config.yaml
intermediate_size: 640
norm: "rmsnorm"
bias: "none"
parallel_block: false
extras: ["capped logits"]
init_std_qkv: 0.0281
optimizer: "adam_variant"
learning_rate: 0.00172
lr_mult_up: 1.02
warmup_steps: 298
decay_fraction: 1.0
doc_mask: true
train_tokens: 147900000
dataset: "wikipedia_en"
MLP neurons of a small language model. Each row is named by its layer, matrix (gate and up: input weights) and neuron, and shows model dimensions 32-159. Each number is 500 + 40 x the weight over its row's rms, rounded and kept within 0 to 999. Numbers have three digits each. A neuron's up and down rows have the sign that makes its largest values positive.
Before each neuron's rows, "fires after" lists the tokens most often just before its 100 highest values on Wikipedia text that the model never trained on.

fires after: "2"
L4.gate66:489540481431471446511495505556630474527459498487617532491571532510544563457506436506449538503524538506480455578495567501555508515511497480487564455554480469591509510473489527467520465516537554445525506511535498547511521472474521477518473516510504476452519475518522473494431512566443509479550506450488552560535512488500522524497428502426604501499494515455565471530412583498465534521541
L4.up66:528548493523476527534530487531468429461526470586524508444425573487518431451539407488479523471483513477490446530480469521503475495540428487499526541488525535434507472527473514403501555444497490423500489453474468458503540492506470524562542504578446450442539491469537462553430496499453448539492491551506552483472542469451486487454493514436489521482485502477488511521524485541451501472462

fires after: "s", "S", "n", "e", " the", " I"
L6.gate139:546535573504475475481433510514468493586505502466508470577539494536461458486516544560635532509472547471558478554503511528535505512521516472465472528510532432547524480530382518504500541525484504446482467511487534509519442495508572503432549445452531537488447539493516491472483533499503524518510528556563496448556464509494555512499503526503442576528495452574485534571432503506523556460474
L6.up139:520566498520512478475469503554512506540473456454497529629485456486484477459486442522581531504486478573454553502496488458577538476526594459563434551499486499515490509589481537517525496530520495552502445510502544450486507524496524458504560500539528489574519531516464524436515431532523495493541590538483509512531476517462527526537478485519449536453422442445470415542470555570468529487519

fires after: " =", " the", "\n", " of", " in"
L6.gate612:605470491516482460442465557528495493530538518465446539546577473573484468516556507475438444402438454523426559534530497439505545454517511507478500518431483492576521502474447509502526578531494509479449526467532529496440557557528545472508489444497494529516445473489517479437555514508518545537468537481547539483543480497461538463540561540509496438463480521517481514567473515461503549487463
L6.up612:540521446469534418397511518511460455502481522502495451501510472531494498521551479456404515458513441508503532542507506458466507542472492468489482495492519500431510492495527476515511613565510510440491475525491447567506484550561486526543518525460566469487513532472531541485512498520477503522466518474547507527478483450516536519462581477454471472584571446515525448446520537483534504478449

fires after: "0", "9", "8", " "
L6.gate270:551526569435504532466525485489485492534499534454447447469477483571516536486593551559520530515511537548541478471467509518438545481509477431574552506507483463475583453459472514520602433468527536508420530492496512520491500518508455556505469479505470481553479503484466549487488550508567511499483401459500535486543446523452574478539541552465469457524440470468542512513487522419494510491558
L6.up270:518449481590558430465563429521504527498482487552441507519541506496515516508513462459470490526498547565519445538463571442484442553556435512501487549495532525520518496529510509519486532545561467463519559481459523531467553517483449493557512531461472539499519433533486478493482429450537421454446531473425499497524508432530435497540512530487552541560506555482565521463487459472578490473430

fires after: "s", "S", " As"
L6.gate277:518456548531535488460502547525478451529546485448581527550446482564471446494453513511582459551547545547471507472513506544555537488571516494522492536540545505534524499495465501548471532531511459488489555514500484549506498530505515463496500438491489432449533464526480495495508481467564530575528551521462449497428436456479588373493472503480445520510412518502494522609453527500449542442527
L6.up277:530517515490469468540462518586548440485511558455517477500508482524452462528437490557498566472537507449491483547545524524524546487470587472548507477452454462503578552554495493471608504492470595523492408522455481442523449478505531567588522500495432459565462525519425422528558505477490471505524509454507546482527503498496559463474506480494482550487526524527460538506455560525533503496554

fires after: "0", "9", "1", "2", "4"
L4.gate305:475511551472492463509455431505518428477548471507485526522511455529556536505491546472511547496495416529461513536412498563483504539464503508467468574447419485593482467520475492488514542548564398481494511553465452523506483547506386475468517435494454469474544505401528510450474524510479435480559538474539550542522470428473474510471534460438498538570471500453541549492547471424523491506532
L4.up305:520484501502477518452540521428481465505479532480543487533555492473491498552472473554452448468506493570476518463529471432524430441512546511566496516577465519548509456525505467492575415457548492530459443496461515544432517493481500525427515420507527474515440446516525463437555560491516513495556465459522407569487460489501513510531487480604514517538537473429516532458511493528510629514529

fires after: "\n", " ", " the", " is", "–"
L6.gate282:506545534509428446479533481569536488477505561472482517471560574526534486504547507499512522503511496488608504566378512545460529537530492511502462474515559503528550427500560464513531539494472514499460544576507500508494547603507514507459539448554507543453490484442437559420534499444503456516449477493563526548508440434529545482496509501447464532576487512543480530486520553517507492477511
L6.up282:502479475403558431388489496455461455439503514516498447463480551478549486474523447481402490491507449558437492524558574492450547504510457503525480497552518517456511500466501448488465538541459527551490466482527485476488537532505448444473534465509507449466462547531473544431553558452496463463508596537438527537471476532493522470514523521474527536529514557496477543519499520516455523487554

fires after: "2"
L4.gate224:534505495487462505457503496523511545552558465466559513524505539505485486422554426450504542478537466549454468518500499481461526523530538491431513540526455532548450464502489535478495536433486442455486490443453483450504525470484457537538381494525415488440454455460498434466507543547515472518472505485513577476442453513521505506493512441472513463535498548464541511537549479523478414472592
L4.up224:564558462467499456480450544599507473533548497467510532534530522514515517474505444515525502504487482535421485499516502495510466531483489535497543550475501507564444520539468541507489586467515420446512463522479505497547527517482485528562440548565490549394485481453536477560492450539493499583451516433498559439421504497538476513427456487497562498545596496489556529520521522479493418473508

fires after: " ", ".", "1", "2"
L4.gate539:502518576511538452503502465487489522476478493510475510508527439522489595460491409568521460542492604464541557500498525490500453472516494509429495501501471496498583482494534567498467490513500471561487566540638561520492467486503561531474584501496524527469473520527434507433452528551533427473550434416504437536557479532482476483524465545461540482504468509436517539515464576469550499458551
L4.up539:486539553490513471530490476446498510494491434540461503514504472557482553457495441570538489512458582463493521469513500437468423480515481448460499468470446521467545537488566525493481475496487465549508550550608534553455507491500510515467528546566587578501473500543414527460513500534517456515570448450525433540513484511457489504473469571508528455449474544485467590534466539504489541474503

fires after: "0", "1", "2", "9", " was", " not"
L4.gate266:470492483515568513480501520464479428492466541500462509526476467487514556523514479491391438557536496481512484472466479554513505509464518561499554525553436456548502517613468475513486508478502471435452476535529472563486525522499506497503526431472503551418537448464496555496524489532541413496466548486521494500497516475503466521495561442455519528533519506436528568438563548501541535451515
L4.up266:508511540547496552500510537406549526517428560522490539488498514509461494509459460535577546483491532538524515516492461504443490403516475456537468492508462536556512525511492489507540499434521504547462507505525444535530542477516515439527514436490465563542458539482491572489543469443459481487558522510551448556480551535523447532455482461544507517446459456460581544471503563561538565419445

fires after: "2", "0", " Ha", "5", "1"
L6.gate240:522498522495546461477520562540513455520498492518548473499515545480497603408531514499429473479528469500502516447522505616517477543504503432548444535529455547471478493545401504550449488516517539480507481488573605560461509496519503515504558502503581507528534501485500531451514524527509442490436560505469515526563479434460562540501583502468535592509545496496491564520553506572474531478517
L6.up240:450491567489509538499584542464457475465460491514510527477484516494475566501470532434470465504426473471463511496470466519497486507559523468420568487505477506462526522464547548565516493536457461542502513499562591492468399550534577513466481436565497523543475538450459564517547515526519534481488494452510524481445468495482509543481512501524502455525530479488616466500532473546502517464467

fires after: " ", " he"
L6.gate520:494517500472513460452514498426514518533546418579467460456430544496534510473520528604494497549501553523517504512506542455484502535547477429517483545502496535436518555512506528549492467473438558496491565519526509505529428518499475502419470495557507469500519466450546481505521488460540558478514427502565590506538451543427536461517504600437531515535450536516481519504478541446525565480551
L6.up520:530498438551530509521551513427514456460495473579473538442492458478519518456468476572530480516541516534589417466485529504473415555478461532497509551541525504475481528528518477529404450539491483510520525543505463522552517497507454483464487565462533514483504468477549443531480437499544507480487469455486551435471516534515491533461473504461496503532471537470473582519513449496447585572466

fires after: "s", "S", "e", "ac", " in"
L6.gate137:545590473527530499429408517509554539567576490481481466535506475570536477548485509538513487501469400510459465541494523522502588452507514485469560492538552446457496475462540527493552541534438468415464454542549427532457484479472604546457497474469516443522526534537469496500504492421494484507506484505527557587484459491497488517461460500486506525501452459497528537537489578489526482466578
L6.up137:551404497478449447498452495579452457514493493473455512583497475511506514447524434539488446499541528521463485568492523525532476496534511441458498516530442541566515469514475476451517486568419589469526491512481478480451542465493443538487531596530517526480526475562489457484540575527474558566519537451527487509579489533516547509549489551515470463477443463467579570548520542445514549515526

fires after: "0", "9"
L6.gate58:473459483498487525484501527538484471536486468462464562501529506568514496439531545453485443541509497391491494533432445511558452522502565487448523497517543506544506431547525525474509491490444528530471566516565519470496458504522533554461516531488532535473505400499479492514579578512553497454478475545564524487525436447517413486459556468426530430533421536505474485494569535497484490502497
L6.up58:521463417568495561450583446424481511484485466535471518509554551439399518414457493494525619497511507533518555520507523509469500515541460503491465519470481505484479498535416524510499518506538464486583545488513489513517489478499506513453575522510489496498473513485515510490482494507508479467525497531530559546413517490487465553476561459466460522469437510459456525462506444494421533467554

fires after: " S", " (", "-", "S", "s", " "
L6.gate513:506472475523512536456460529538488491509533460485433523437481558517528482549491457408531456498496506530496452524455517540602597517494614464526511544559547510533516487489432517499539515476412558488470466539564490524525534505509554496472506520527512491537597498499499493457529482565498449494495474525523519448482441495487558461513531514413487496539463518442536528563469494545431493499444
L6.up513:470522508502462523579492535500520471513458514493466542492495473464577529491511471564494519541559533552478472475476548519521500560489550512461524448465479470465502510435484504558472422540538489466499516567514550455550471504490538529417548555481541475478487513492457523398579535465530489493493554528478537513506482488464476445536517484432519500519374496495489517509507520509489557523515

fires after: "2"
L4.gate370:531485440493519448488532527486452555517519497449539535472570505557513551508456458449443455519487556532448473528545505513570530495539543460487492555585456512524481530488436456429539522436538449526510423522468570515577563455543459536528483528601472502470510465436517450491475587515494510525513468511516504488512481493508473532466478481446435538543446554492605515431578512581488490521510
L4.up370:489501560476515475524465562481454473528515491460511509559552531448532503514512496460527468518481521499433458507520575445536451540523465460511517525506476438527504464536413480426453512441543500489517460479511475487530482549476483504558480599597507523499502432480521554512529527516482483538529458407546519529465479481502518520476464520454502479462458559465541500555611504562479430441543

fires after: " ", ".", "1", "2", "4", "0"
L4.gate598:513528550559489520413484516425511516463464474555495479588516497478477522461576507503575448495505465499519538417520595541446544557496481498517512510516473524511543470486561493522545504501546486550497530530564539529521468511513450490490524504543411492521500500499511501444500520502416515492513553490485444546543529489422603480525437476456423479525519470487493502525472477504454548499544
L4.up598:566483447477489514473574468492490516531503519477581515527488527470494484568538512497495481542423550484570526401452469538499520439570562506482545524451515460519478519422414489552433531504530433542490506567481489520521553484460481447428529494517494520485443479476481445484471508550485537507480560514514505547550482494517564540530452474490502493548409451475504582549468492465507552498493

fires after: "0", "^{", " of", " Li", " the", " in"
L6.gate73:535493491514490535437445552410415521461565484521528454510519476518449470453512551466543554466512477565480519511474468533456488448484513485485444509492431447523509424488512503538558491503495577480406526565517536531479478520483501532430547491486552518521518502440564505436537421488524538474507525542507458511481447482440486569523563543447530552531452516515509505458473507455434533468500
L6.up73:470525492469475438453496520534481515511499514468468484463526528502537480545494502497497448516467465471437546552452495473478493461512589454472443494545563420546466504493460492489516462492509560494601551544465460477492549585563480498529492495399532447472442466493504441513521502506472501491513438549540531487543540468510506583473537515500478462475536458489492496570596520502496499494464

fires after: " ", "2", "1", "0"
L4.gate54:548474512501515479453483520461531565498473488497529498453524501501527505487534565480427449548496467494503494426498506564499511489545556469522434486481497502585470425455449485472433523525470491451516541466524438582538508528485469518505483576566472511515561552495552554509550459473510451563422493509491476396519501515575531430469466499485406530499554477509557588483490495549443461518475
L4.up54:537525540498566518476464544529463534513385511451453538606491494424499505542486434470534457505491494503494570476489497457484483475551529517511464544517580507552592498541446441439454533450515490515501509463498493473446514524528500537532548509543444544517465503513482560501439506490502455537452562482460499481442498417540520443525512519522528505488494500515495540526552428558513522470443

fires after: ",", ".", "0", "3"
L4.gate353:466484424537442524425497563453464616452484549478521467500425390537468489530534527492473504509497490524488556542583499484432509445438525489570582520562488557504566457513555484496552522469464503537459462501509520546514457530514522446471520425492499538552502483447536504496574544532503563517557488485488492440512467481464464522506448531467517487476475454503434546505532500524489482549493
L4.up353:493523528451473533559452418443532492463547498480479481556492503477495493437530492486433571472582505545566526528521520538549579484454570494507531519456440444570533582493498506482521526562471478443502505516507504536523599505488458413447411513469472459497460473445521557486531538519482512523534522512434434518542469463454468462531531570476482421529463545499487513519482528518421509474463

fires after: ",", "1", "-", "2", "0", "8"
L4.gate62:496483417521522502509466562465491549445524481478522571446497482454516534476500456518563560495515495535542523493569487450532462494517524458575545593461544571526540467495487489450485447450442542538521414509508516539481439576468528526557496382507428508560427490448537537562490498491517476531497496478479520500428498478497447471492527522563520445482489463487487498472523480485439502505522
L4.up62:572470528506459518523534488446567490459498435585481552506472566539444498481503528522470513527495481565462438445526463517514504496512528465454423486439486499486557534404516509495439553584532488552476563450610542575535440481499473496519516530504466517496492520486541471520496533447568547487576520458495498491586510470474526445497510570512509503521534447460509522504518446532506469494460